Weights of a small GPT-style language model, trained from scratch on English Wikipedia.
Size: width 320, 10 heads of 32 (5 for keys and values), MLP 832 SwiGLU.
Architecture: RMSNorm before each block, rotary positions, biases on query, key and value, untied embeddings, normalized queries and keys.
Training: a variant of Adam for these matrices, 392M tokens.
MLP neurons of a small language model. Each row is named by its layer, matrix (gate and up: input weights) and neuron, and shows model dimensions 240-303. Each number is 128 + 32 x the weight over its row's rms, rounded and kept within 0 to 255. A neuron's up and down rows have the sign that makes its largest values positive.
A block is one neuron, or neurons of one layer that tend to fire together. After each block is what it responds to, as a language model described it from the Wikipedia text at the highest values.

L4.gate87 [176  91 121 110 117 133 121 117 116 125 156 100 104 131 122  74  68  98 165 114 127 141  75 180  91 120  98 133  66 118 110 133 155 132  95 138 140 151 156  80  81 142 160 170 154  75 112 137 128 158 165 124 128 103 118 167 154 101 156 154 132 120 109 201]
L4.up87 [181 164  89  96  66 167 143 134 102 142 181 168 121 118 202  47 162 178 151  66  87  95  98 155 165 155  95 119 118  54  92  76 152 119 148 109 137 183 148 117 108  70 134 181  88 114 142 121 115 132 133 146 119 174 106 119 149 114 223 142 111 141 128 100]
L4.gate172 [ 86 153 131  49 171 112 113 122  73 126 104 176  48 129 139 110 105 166 111 114 126 132  82  88  86 142 131 136  99 125 204 103 146 154 138 132 112 107 143 151 156 118 109 102  97 138  82 190 129 169 124  45 174 129 115  44 138 172 154  99 161 131 173 168]
L4.up172 [ 95 130 111 133 125 142  92  43 192 135 147 101  74  87 109 140 112 200 132 116 119 107 125 172 147 100  99 129 154 148 116 214 123  51 130 112 117 115 131 129 174 110  76 133 139 123 137 168 128 157 204 118 119 106 101 131 105 148 121 145  80  97  87 128]
L4.gate340 [144 126 107  95  84 185 118  92 158 140  74 120 168 118 230 104 172 136 163 135 159 205 125 104 135 172 156 142 140 143 121  96 138 134 133 139 139  33 150  74 139 127 160 107 150  71  91 160 151 121 115 136 175 118 157  83 140 116  99  85  80  96 108  55]
L4.up340 [148 123 107  90 124 105  97  98 127 121 115 106 161 132 171  89 152 131 159 125 183 136 104 133 145 146  88 121 133  98 101 107 159 128 123 110 139 111 149 121 143 143 128 116  58 104 140 177 135 135 107 162 155 175 163 150 182  87 164 177 164  71 118  92]
L4.gate619 [169 127 161 103 195 179 172  68 128 141  90 148 172 118 117 178 164 130 103 128 175  70 144 156 129 110  95 107 161  92 162 159 159 103 132 241 172 118 136 122 133 108 116  83 156 116 141 113 136 142 147 108 182 156 158 125 113 140  96 123 152  74  90 152]
L4.up619 [ 78 168 154 137 181 158 143 158  94 157 153  92 147 135 150 188 153 131 188  95 156 108  83 134  50 187 136 163  78 125 173  89 132 130  88  80 166  90  98 175 112 117  93  85 132 147  98 144  97  85 186 113 128 121 124 143 132 121  72 197 153  83  91 109]
Responds to: Sports-table cell separators

L5.gate22 [125 125  87 141 162 116 110  92 172 138  45 125 122 150 153 126 101 165  86 119  91  47 135 110 150  83 115 148 118  90 156 151 143 114  94 109 100 131 166 187 210 127 160 150 139  96 100 110 103 112 141 138 111 184 106 131 105 123 120 151  58  92 146 149]
L5.up22 [171  90  78 115 150 206 142 102 119 103 123 126 116 155 142 117 150 118 101 139 163 168 178 126 137 209 136 148 162 104 151 128  78 126 161 178 117 125 119 114 103 175 103  93 105  76 126  24 175  83 138 145 154 132 154 158 126 127 167 143 125 113 177 141]
L5.gate62 [183 122  93 152 102 140 114 138 121 173  93 146 173 145  71  77 122 107  75 209 119 139 170 160 102 114 113 154 115  99 131 135 148  83 128 129  82 115  88 150 154 140 122  73 104  87 130 221 111 144 112 105  76 150 174 130 128 153  85 153  61 131 136 108]
L5.up62 [130 162 135 139 117 135 118 109 100 104 174 174 105 102  76 143 103 113 117 107 105  98 135 133 143 111  97 170  76 146 157 159 133 103 114  99 180  64 153 146  95 120  21 150 121 163 116 142 166 146 143 108 133 131 158 157 189 100 131 175  74 167 166 154]
L5.gate149 [117 132 155 125 204 152  74 154 146 165 162  88 179 136 132  92  58 142 151  88 127 153  87 147 141 164  83 110  87 139 140 145 118 115 153 104  98  65 120  80 162 142 141 125 104 122 145 163 145 140 106 112 139 101  97 120  79 136  94 125 171 124  36 124]
L5.up149 [142 134  86 130  97 117 151  41 106 124 185 126 102 146 198 104 159 101 107 134 175 135 166 124 155 133 123  79 167 147 130 140 183 151 170 158 193 111  97 115 108  97 105 149 133 106 148 153 102 130 109 127 134 145 157  80  63  99  88 137 112 113 190 130]
L5.gate161 [112 149  85 101 152 165  82 138  79 127  45  93 151 128 120 148 105 170  24 185 164 133 122  97  70  67  94 158 130 119 141 124 141  97  95 104  85  89 131 107 156 142 109 122 105 146 136  66 148 153  96 132 156  86 112 168 151 143  80 129 161 120 108 116]
L5.up161 [135 105 154 147  77 148 101 145  94 161 111 113 164 108  96  77 114  57 159 158  94 128 170 126 141  83 126 154 114  92 138 159  84 115 119 132  93 132 126 161 108 126 118 103 124 179  67  93 167 122 121 136 152  83  92 103  76 168 118 129 195 127 134 142]
L5.gate167 [152 181 111  92  95 127 143 111 135 142  97  91 165 119 144 145 133 168 111 125 102 150 184 184  89  95 145 141 132 200 171  84 100 114  93 147 164 132 186 107  93 204 139 157 163 129 191 126 126 123 152 162 148 100 110 139 171 129 165 128 101 129 150 123]
L5.up167 [129 163 139 105 142 103  95  83 144 168  95  79 123 149 150 123 138 132 153 175 112 151 209 149  97 104 122  84 153 160 139  84 194  96 132 193  58 163 133 178  77 170 191 165  99 126 120  97 115 205 185 140 167 158 156 143 102 173 144  69 135 127 103  99]
L5.gate261 [103 107  85 142 155 167 126  80 171 102  85 167 110  94 101 186  81 124 106 139  81 147 130 136 135  99 164 103 120 138 168  84 119  78 134  99 115 133 140 132 123 127 123 120 177 107  87  95 105 113  88  78 105 126 159 184  87 145 146 124 137 155 135 131]
L5.up261 [131 127 155  78 161 180 121 127  90 154 129 164  42 112 207  65 168 129 143 127 167 106 134 129  87  83 175 107 154 154 104  98  98 104 123 107 106 125 167 123 122 110 110 124 108  96 142 118 122 147 103  87 162 174 122  96 144  43 163 162  64 133 120 120]
L5.gate312 [186 160 177 130 117  63 139  77 143  52  67 190 110 141 117 122 113 161 156 190  74 146 118  91 124 178 120 108 144 156 141 102 166 149 152 128  84 134 152  96 154 132 117 101  93  95 122  64 169 117  90 109 143 140 117 123 124  69 158 115 100 122 144 135]
L5.up312 [145  77 171 156 199 123 152  83  74 122 149 118  72 144 107 172 144 163 133 142  91 170  66 129  70 159 151 104 103 103 104  81 156 159 163  83 123 117 150 114  87 105 157 189 162 129 134 137 124  77 110 107 109 102 140 101 151 132 151 111 115 117 138 114]
L5.gate330 [141 134 137  74 112 119 124  87  80 142  80  95 180 128 129 106 119 135 153 190 109 125 189 164 110 124 163 144  89 173 178 187 165 153 171 140 141 142 105 156  96 134 171  71 141 110 120 105  90 133 122  99 139 125 160  77  89  89 164 124 110 166 114 107]
L5.up330 [124 119 128 125 114 115  85 165 181 186 127 135  90 111  95 126 181 114  83 153 148 110 188 139 140 176 112 151 130  87 157 117 186 114 196 116  61 131 131  70 129 110 172 146  76 170  84 135 103  68 103 119 100 188 163 182 160 129 140 160  91 186 114  85]
L5.gate371 [138 118 110 152 147 124  86 160 106 133 111  93 135 130  94 168 151 164 138 144 123 154 189 130 136 166 139 135 111 225 156 179 162 160 149 120 167 179  26 143 139  79 108 155 109  99 186 109  97 140 182 143 103 135 114 116 127 112 156 139 142 157 188 130]
L5.up371 [101 103  84 206 107 124 116 147 128 170 122 121 124 164  95 118  80 154 160 173  88 141 142 124 158 144 178 169 133  64  94 152 170 132 130 117 131 139 128 161 100 134 111 124 153 131 151  72 138 157  67 162  95 145  89  82 121 140 106  41 148  82 168 114]
L5.gate480 [ 76 108 127 112 101 197 138 145 109  93 144 172 145 122 144 117 182 143 165 111 123 173 170 146 137 113 108 132  93 161 141 118 142 161  93 116 169 179  62  88  92  83 145 131 145  81 111  80 132  41  89 118 114 157 155 164  99 131 150 105  79 180 105 135]
L5.up480 [138 139 174 184 138 136 107 128 106 130 135 112 135  97 101 136 129 105 134 130 176 172 109 134 163 115 102 158 118 115 124 102 105 160  95 125  97 118 144 138 202 146  75 184 126 109 134 126  79  98 118 121 109  76 183 164 160 150 119 124  55 124  83  99]
L5.gate628 [184 101 131 136 144 113 142  89  15 134 115 125 117  78 142 129 112 120  89  79  98 166 126 135 124 130 123 145  45 150 140 141 154 180 163 183 113 174  89 100 111 138 103 212 118 126 137 190 151 112 117 148 145 165 137 112  92 116  83 113  96 188 140 166]
L5.up628 [200 128 126  80  88 161 206 130 115 108 147 115 106 148 122 162 144 138 115 134  86 157 157 148 104 126 103  92 115  85 144 122 144 158 113 136 120 139 151 139 102  81 105 102 128 155 101  93 207  75 104  90 163 188 151 121 102 185 142  82 109 121 166 150]
L5.gate680 [117 208  90 102  52 104 111 136 131 104 121  83 116 149 135  56 156 127 114 113 133 167 140  99 150 170 137 153 174 163 149 141 146 123 159 200 159 177 124 167 113 127  60 129 119 103 160 145 120 209 161 105 132 139 131  98 154 113 105  95 135 138 158 190]
L5.up680 [175 119  78 162 103 164 158 120 125 208 126 134 158 139 156 120  99 140  93  94 131 122 141 118 139 192 109 155 158 165 169 158 138 136 173 126 131 134 197 139 195  60 116 134  78 117  91 121 193 111  78 106 125 122 111  81 135 119 126 104  97 126 168  82]
L5.gate688 [ 91 163 176  38 177  95  86 140 143 105 106 148 139 146 165 137  95 121 142 200 158 122 141  93 157 133  48 112 156 122 172 133 116 126 154 139 126  68  99 125  89 118 135 169 139 121 144 176 160 132 104 122  81 142  81 170 127  72 124 104 149 117 149 177]
L5.up688 [100 225 165 104 172 120 162 178 132 112 122 138  92 153 154  96  84 146 148 125 180 125 166  97 182 183  79 150 120 105 100 112  91 139 146 136  97  76 139 135 127 143 107 150  94 128 144 136 133  45  72 126 116 158 124 118  59 106  89 151  99 154 117 158]
L5.gate711 [117  97 145 139 123 138 129 103 183 179 132 135 126 166 142  80 123  96  67 149 145 116 156 126 140 119 144  55 141 158  62  97 171 178 139 134 133 155 102 171  52 126 140 134 103 154 128 136 140 127  91 137 145 151 172  95 128 121 183 142 142 132 107 126]
L5.up711 [108 126 143 147  70  99 105  96 162 133 117  95  92 135  74 103 117 102 148 202 131 150 164 123 148 147 159 141 142 139 105 107 115 105 139 100 146 122 119 128 161 123 102  96 161 136 125 180  94 136 175 116  59 121  80 162  90 158 110 167  53 104 126 136]
L5.gate784 [106 129 185 104 128  61 114 172 117 135  89 126 104 103  99 118 109 139 138 152 101 125  44 103  99 105 169  92 111 157 124 161 104 119 113 178 138  85 112 139 143 116 113 171  68 114 121 161  44 180 118 158 126 125 126  89 118 131 144 132 130 159 143 148]
L5.up784 [104 126 116 139 126  90  92 169  61 222 138  86 140 104  58 154 125 124 115 183 130 177 132 114 121 144 116 131 150  76 111  84 116  84  74  85 120  70 149 150 119 113 143  79 152 121 175 157 104 100 106 130  94 111 112 103 158 120  90 155  84 135 127 122]
L5.gate785 [148 188 161 105 126 142 163 112  92 120 124 134 133 149 189 151  50 148  83 149 153 132 151 171 154 136 137  99  96 160 156 110 141 118 130 136 122 134 129 156  99 139 134 198  95 179 114 148 159 124  99 159 153 128 178 142  93  96 137 107 193 135 104 134]
L5.up785 [130 124 206 115 119 169 125 136  80 150 107  73 116 147 194 104  75 146 173 111  45 139 170 111 125 152 133 120 130 102 154 160  92 132 170 149  88 162 127 166  67 126 109 170 126 121 113 186  85 102 109 142 134 160 114 105 149 110 136 123 137 134 173 109]
Responds to: Table header row start

L3.gate686 [ 76  92 133 132 117 101 145  71  86 168 142 138 114 146 105 116 102 126  97  78 122 128 102  95 111 117 136 152 152 115 164 144 215 138  52 179 130  98 106 113 109 182  90 147  89 135 171 117 153 133 111 167 156 127  86 105  70 137 164 122 129 102 102 140]
L3.up686 [157 235  96 127 175 138 197  82 135 142 138 123 114 160 112 189 110 154 107 135 123 149 181 178 139 141  54 120 147  78 141 107 155 124 164 139 109 107 135 114 133 157 149  93 117 104 133  99 127 118 144 181  93 103 139 133  96 136 122 109 185 144 109 235]
Responds to: Final digits of numbers

L4.gate215 [157 150 129  88 169 103 105 162 131  62  82  86 177 130 134 110  80 160 114 136 122 135 150 141 209  85  93 133 196 148  99 143 106 180 143 124  92  61  84 138 129 139  75 170 114 121 140 134 136 123 135 141 109 170 133 130  95  91 128 171 121 120 124 106]
L4.up215 [107 168 142 124 132 114 113 166 107  38 109  96 138 152 151  86 105 138 168 161 132  96 163 118 150 139  98 164 134 148 140 136  95 189 144  85  91  70  97 134 104  76 101 145  92 125  75 126  98  86 129  64  85 162 123 152  99 103 175 140 142 122 152 163]
L4.gate333 [142 154  76 107 161 140 117 147 110  82 112  76 152 122 172 148  97 166 118 168 139 141 172 170 138 118 110 106 163 118 105 154 124 179  99  74 130 100 125 158 124 128  90 121 105 107 162 146 151 105 102 150 109 233 104 170 100  74  84 141  90 179 154 107]
L4.up333 [138 127 157 134  87 128 101 154 137  88 125  96 145 123  85 134 134 114 135 184 184  93 148 134 133  94 121 126 122 105 113 126  75 106 120  70 103  74 144 110 131  99 143 177 119 128 164 129 146 142 144 134 115 177 128  86 109 140 108 184 160 132 105  80]
L4.gate552 [162  96 111 116 116 132 116 146 141  50 113 111 148 154 135 120 122 160  98 138 108 133 126 195 115 137  61 132 163 105  95  38 129 154 168 146 148 132 106 109 117 115 102  99  95 166 110 189 167 105 142 103 116 146 147 154 154 185 112 128 102 155  95 144]
L4.up552 [155 203 180 125 101 146  65 137 164  85 147  48 197 155 146 106 114 153 109 118 121 154 143 116 137 167 116 157 182 112 118  74 130 202 125 139 109  57 136 117 132 130 100 126  99 116 120  87 152 170 133 200 154 109 129  95  84  89 166 111 116 218 140 155]
L4.gate775 [153 162 116 163  98 108 123 157 170  43 153  79 136 116 106 109  75 133 154 152  82 142 112  94 144 125 125 163 181 147 154 155 129 151 170 161 160 158  84  98 119 111  77 132 129 125 205 110 149 105  89 147  70 144 118 151 108 121 134 108 105 136 156 122]
L4.up775 [152 134 172 172 136 171 133 184  84 153  76  61 149 125 133 142 106 135 136 190  88 106 145 136 146  67 148 112  77 148 137 121 108  87 141 144 126 186  94 125 147 118  62 132 107 176  99 111  81 165 158 132 136 160 118 157 144 116  74 146 121 145  86 163]
Responds to: Table header row pipes

L5.gate51 [125 145  91  99 142 141  76 161 132 154 191 129 112 144 118 126 195 146 108 140 170 136  97 129  93 125 150 126 141 132 191  74 194 123 110 166 175 113  75  94 118 160 106 105 167 152 149 106  58 109 146 119 110 126 129 164  81 123  42 148 134 124  94 131]
L5.up51 [162 150 121 133  91 148 118  99 146 135 103 124 119 149 124  59 181 157 163 116  84 140 116 101  94 135  91 109 187 136 102 187 152 109  73 187 119 118 100 110 152 137  75  33 155 147 158 127 114 142 178 147 156  86 120 120 149 110 152 138  53 128 142 152]
L5.gate102 [107 113  96 128 133 119 114 147 154 166 154 168 124 133 175 133 162 117 125 158 116  93 151 129  77 108 155 192 129 166  93 110 138 129 148 148 101 158 127 119  61 161 120 125 121  73 133 145 108 154 111 115 127 156 181 121 143 134 111 118 130  98 143 217]
L5.up102 [134 132 155 149 117 151 149  87 114 153 111  90 152 126 128 106  89 103  85 151 137 122 149 120  88 134 110 118 171 115 150  97 107 120 152  80 139  93 104  98 159 122 111 114 114 169 100  84 120 110  73  75 142  96 173 129 116 169  84 127  77  94 153  96]
L5.gate106 [137 119  93  73 153 143 149 106 114 100  71 161 185 130 113 123  88 138 104 138  89 120 160  17  93 138 138 119 182  97 157 151 164 104  78 176  97 104 109 135  61  97  95 151 107 143 152 121 122 152 181 136 154  92 166  74  59  97  45 180  90 121 155 147]
L5.up106 [102 148 152 105 102 166 146 145  77  83 155 155  61 159  92 236 124 110 123  88 113 107 160 177 152 144 143 145 104 148 156 100 157 137  84 129 141 141 104 164 153 135 112 104  97 146  83  75 132 131 133 146 163 117  95 111 142 111  97 177 109 135 147 132]
L5.gate122 [107 156 136  73  92 121 148 143  99 107 110 164 115 125 113 130 117 117 150 121  87 125 119 128 115 162 122 162 151  96 107  94 195  89  72 140  99 154  70 120  95 187  47  76 138 139 148 131 153  95 166 115 107 149 161 135 142  50 155 110 137 172 148 255]
L5.up122 [ 68 155 110 120 101 130 175 131 146 150 145 178 110  58 143 155 179 124 134 109  88 121 111 115 110 119 131 135 183  88 144  84 121 144  97 113 126 163  95 122 102 101 159  53 149  95 157 103 232  74 121 154 109 115 154 104  86  91 139  90 129 156 175 142]
L5.gate156 [111 168  74 153 160 118 127 186 111 109  56 156 167 160 109 150  83 131 126 123 104 175 130  80 122 130 177 110 165 164 143 106 151 112 118  83 179 152 122 174 149 133 110 158 141 132 180  83 145 161 184 128 114 174 172 118 119 129 145 120 140  85 124 121]
L5.up156 [138 119 104 164 166 169 116 106 114 137 108 116 150 102  63 159  36  87 118 143 122 174 135 115 129 108 110 107 136 126 113  80 103 124 155 148 132 105 111 146 135 180 136 142 109 140 117 133 136 166 151  70 110 135  86 116 102 154 101  94 106 140 144 165]
L5.gate183 [149 163 105  93 155 103 147 184 135 132 154 177 151 150  90 128  47  92 137  74 187  91  98 117 176 121 152 151 140 137 212  91 122 128 158 131 137 104  75 128 135 160  93 162 124 166 133 125  77 134 125 162 125 127 106 152  70 159 141 137 133 143 119 120]
L5.up183 [103 190 200 158 140  90 107 175 136 123 142 157 154 128  98 137 173 156  39 116  99 172  76 130 174 151 133 188 107 148 106 121 137 132 162 138 151 138 159 136  60 105  73 159 108 132 126 139  76 132 181 118  93 121 143 108 145 127 112 127  70 164 107 158]
L5.gate206 [138 100  69 136 143 116  93 155 175 119 111 109 131 152  95 102  88  86  91 112 135 115 109 136  89 121 136 138 157 164 104 169 148  92  91 120  84 117 108 159 167 168  90 115 103  98 181 133 160 167 189 168 140 112 114 138 115 184 152 148 131 158 125 151]
L5.up206 [138 153 131 125 201 176 195 185  62 132 158 176 119 114 109 101  56 116 125 111 130 167 146 103  75 155 122 154  93 145 107  99 209 122  95 119 115 105 120 141 102 179  72 171 133 116 152 148 128 121 181  98  70  92 122 127 197 136 123 153 132 129 130 144]
L5.gate231 [127 247 165  86 214 154 171 155 178 191 115  89 168  91  92 170  62 121 158 125 101 100 128 149  90 103 115 158 105  68 169 122 135 117  75 119 148 113 155 156 147  78 120 128 113 154 103 125 113 101  63 184 144 141 166 149 135 121 110  95 136 142  91 122]
L5.up231 [ 93 117 103 117 164 148 137  75 101 113 173 136  73 111 127 121 123  90 151  40 127  82  93 110 144 187  87 153 108 134 115 104 128 132 113  65 198  38 156  63 203 177 108 175 128 150 116 128 137 182  77  95 145  97  62  80  88 106  92  75 139 119 118 174]
L5.gate277 [143 157  61 118 194 110  85  92 193 127 119 143 164 147  96 149 140 152  98 112  98  76 118 130 128 167 154 157 118 105 115  75 153 123  85 139  91 116 131 117 176 139 119 133 158 152 167  71 159 159 162 141  83 144  79 145 123 132 138 134 109 141 125 200]
L5.up277 [135 160 131 168 132 118 141  99 109 143 132 125 136 141 134 115 129 190 133 109  90 149 116 100 110 168  67 123 106 121 142 100 109 124 143 143 174  90  68  77 106 133 123 156  87 138 111 125  86 109  94 208 129 149 124 140  75 108 209  99 137 124  94 190]
L5.gate456 [ 71 190  91 114 181 144 174 110  59 115  88 118 166 156  77 114 125 154 110 135 142 126 135 164 126 129 119 171 116 140 117 125 156 139 133 144 142 145 109 110 124 116 126 180  93  53 145 169 136 166 146 119 123 152 139 123 127  97  96 119 140 112 115 127]
L5.up456 [119 108 116 139 156  95  97 133 100 177 152 124 112 124 114 114 166 136 149  76 162 146 128 122 149 148   5 144 106 144  85 110 123  97 115 154  98 155 134 162 112 133 139 186  98 151 145 177 138 108 106  93 165 126 121 160 134 134 195 136 157  79 155 132]
L5.gate589 [108 120  93  65 102  47 147  85 102 123 109 128 161 128  90  81 139 113 136 155 132 132  77  97 110 130  95 123 113 134 141 167 179 134 150 126 215 136  68 170 157  93 153 110  98  80 159 119 109 175 109 187 161 152 175 120 110 120 161  81 124 119 133 157]
L5.up589 [122 193 146  96  94  99 173  41 119 115  76  76 111 111 122  97 175 147 135 161 112 133 123  94 134 145  98 107 129 103 141 151 105  78 168 130 146 118 157 167  99  98 142 105 150 150 129 144 145 141 156 168 152  94 104 134  37 165  98  44 136 128 123  82]
L5.gate599 [ 83  63 114  94 123  68 104 122  39 115 110 132 129 105 119 126 139 149 111 119 150 146 195  88  68 148 121 102 107 156  98 143 167  40 128 172 100  96 114 123 121 147 112 121 149 160 139 117 139 152 216 165 127 118 141 117 112 109  90 135 122  78 152 175]
L5.up599 [107  74 134 140 190 153 158 175 139 110 119 107 115 124 105 222 130 103  81 112  97 183 191  82 112 110 166 164  70  73 159 176 170 139  39 166 110  84  78 111  62 162 109 134 117 157 123 120 166 127 109 116 159 112  80 134 124 117  70  80 158 152  83 126]
L5.gate641 [118 150 123 144 169 132 122 172 113 172 117 105 142 145  64 130 102 119  99 133 131 138 112  88 155 102 103 152 151 123 102 163  91  59  59 120 128 106 127  90 115 160 113  66 111 125 164 170 167 185 207 104 136  85  87 164 109 129 108  98 140 129 107 165]
L5.up641 [222  83 102 102 133 117  91 106  90 153 148 159 141 102 132 183  63 100 127 155 126  83  96 114 123 100  81 180 125  97 107 122 124 110 105 142 126 126 133 141 108 111  82 106  84 170 131  59 216 172 137 108 139 146 163 223 101  89 101 173 111 122 185 194]
L5.gate667 [126 114 160 115 145 107 113 138 101 155 107 196 141 179 173 101 104 111 110  94 141 136 105 124 116 112 143 144 129 143 172 104 111 119 102  66 172 163  91 112 121 143 119 115 135 104 102 197 159  90 140  93 143  96 112 124 204 121 152  94 102  87 106 140]
L5.up667 [ 63 128 110 133 108 149  88 148 166 159 111 181 120 133 147  69 108 160 137 151 100  66  73 159 155 122 114 155 123 161  59  93 119 151  85 166 163 147 134 108  90 164 168 115  68 111  69 165 188  79 125 149 122 107 106 163 115 131 101 111 181 111  95 117]
L5.gate684 [116 114  98  87 217 101 139 177 166 113 157 127 120 128 150 136 171 143 107 122 109 139 108 115 146 137  66 122 170 179 118 136 182 106  90 152 143 106 137 184 139 135 172 134  88 138 159 130 141 136 190 123 136 160  74 117 152 167 117 137 128 125 140 106]
L5.up684 [105 115 138  76 120 134 111 133 167 160 152 120 127 103 105  87 116 157 122 134 124 124 116 143 105  97 179 122 155 153 145 131 136 114 140 189  92 123 127 102 165  89 146 141 124 135  98 171 143 131 133 107 121 121 140 193 139  94 116 135 147 161 159 152]
L5.gate788 [ 95 117 119  87 133 131  95 142 139 118  90 175 172 161 111 100 127 143  79  88 144 106 117 128  74 142  76 166 154 130 149 102 146 110 151 124 151  99 134 116 161 204  78 124 124 157 173 112 157 138 154 142  70 138 136 174 141 176 156 153 118 174 146 155]
L5.up788 [ 79  70  96  50 150 113 118 134 190 130  86 123 123 137  99 111 136 126 147  91 134 144  91 109 122 102 102  97 161  97 143 166 152 114 130 124  98 186 143  71 132 143 115 167 119  85 105 143 111 132 149 105 120 109  53 146 192 120 148 122 115 154 166  91]
Responds to: Mid-number digit pieces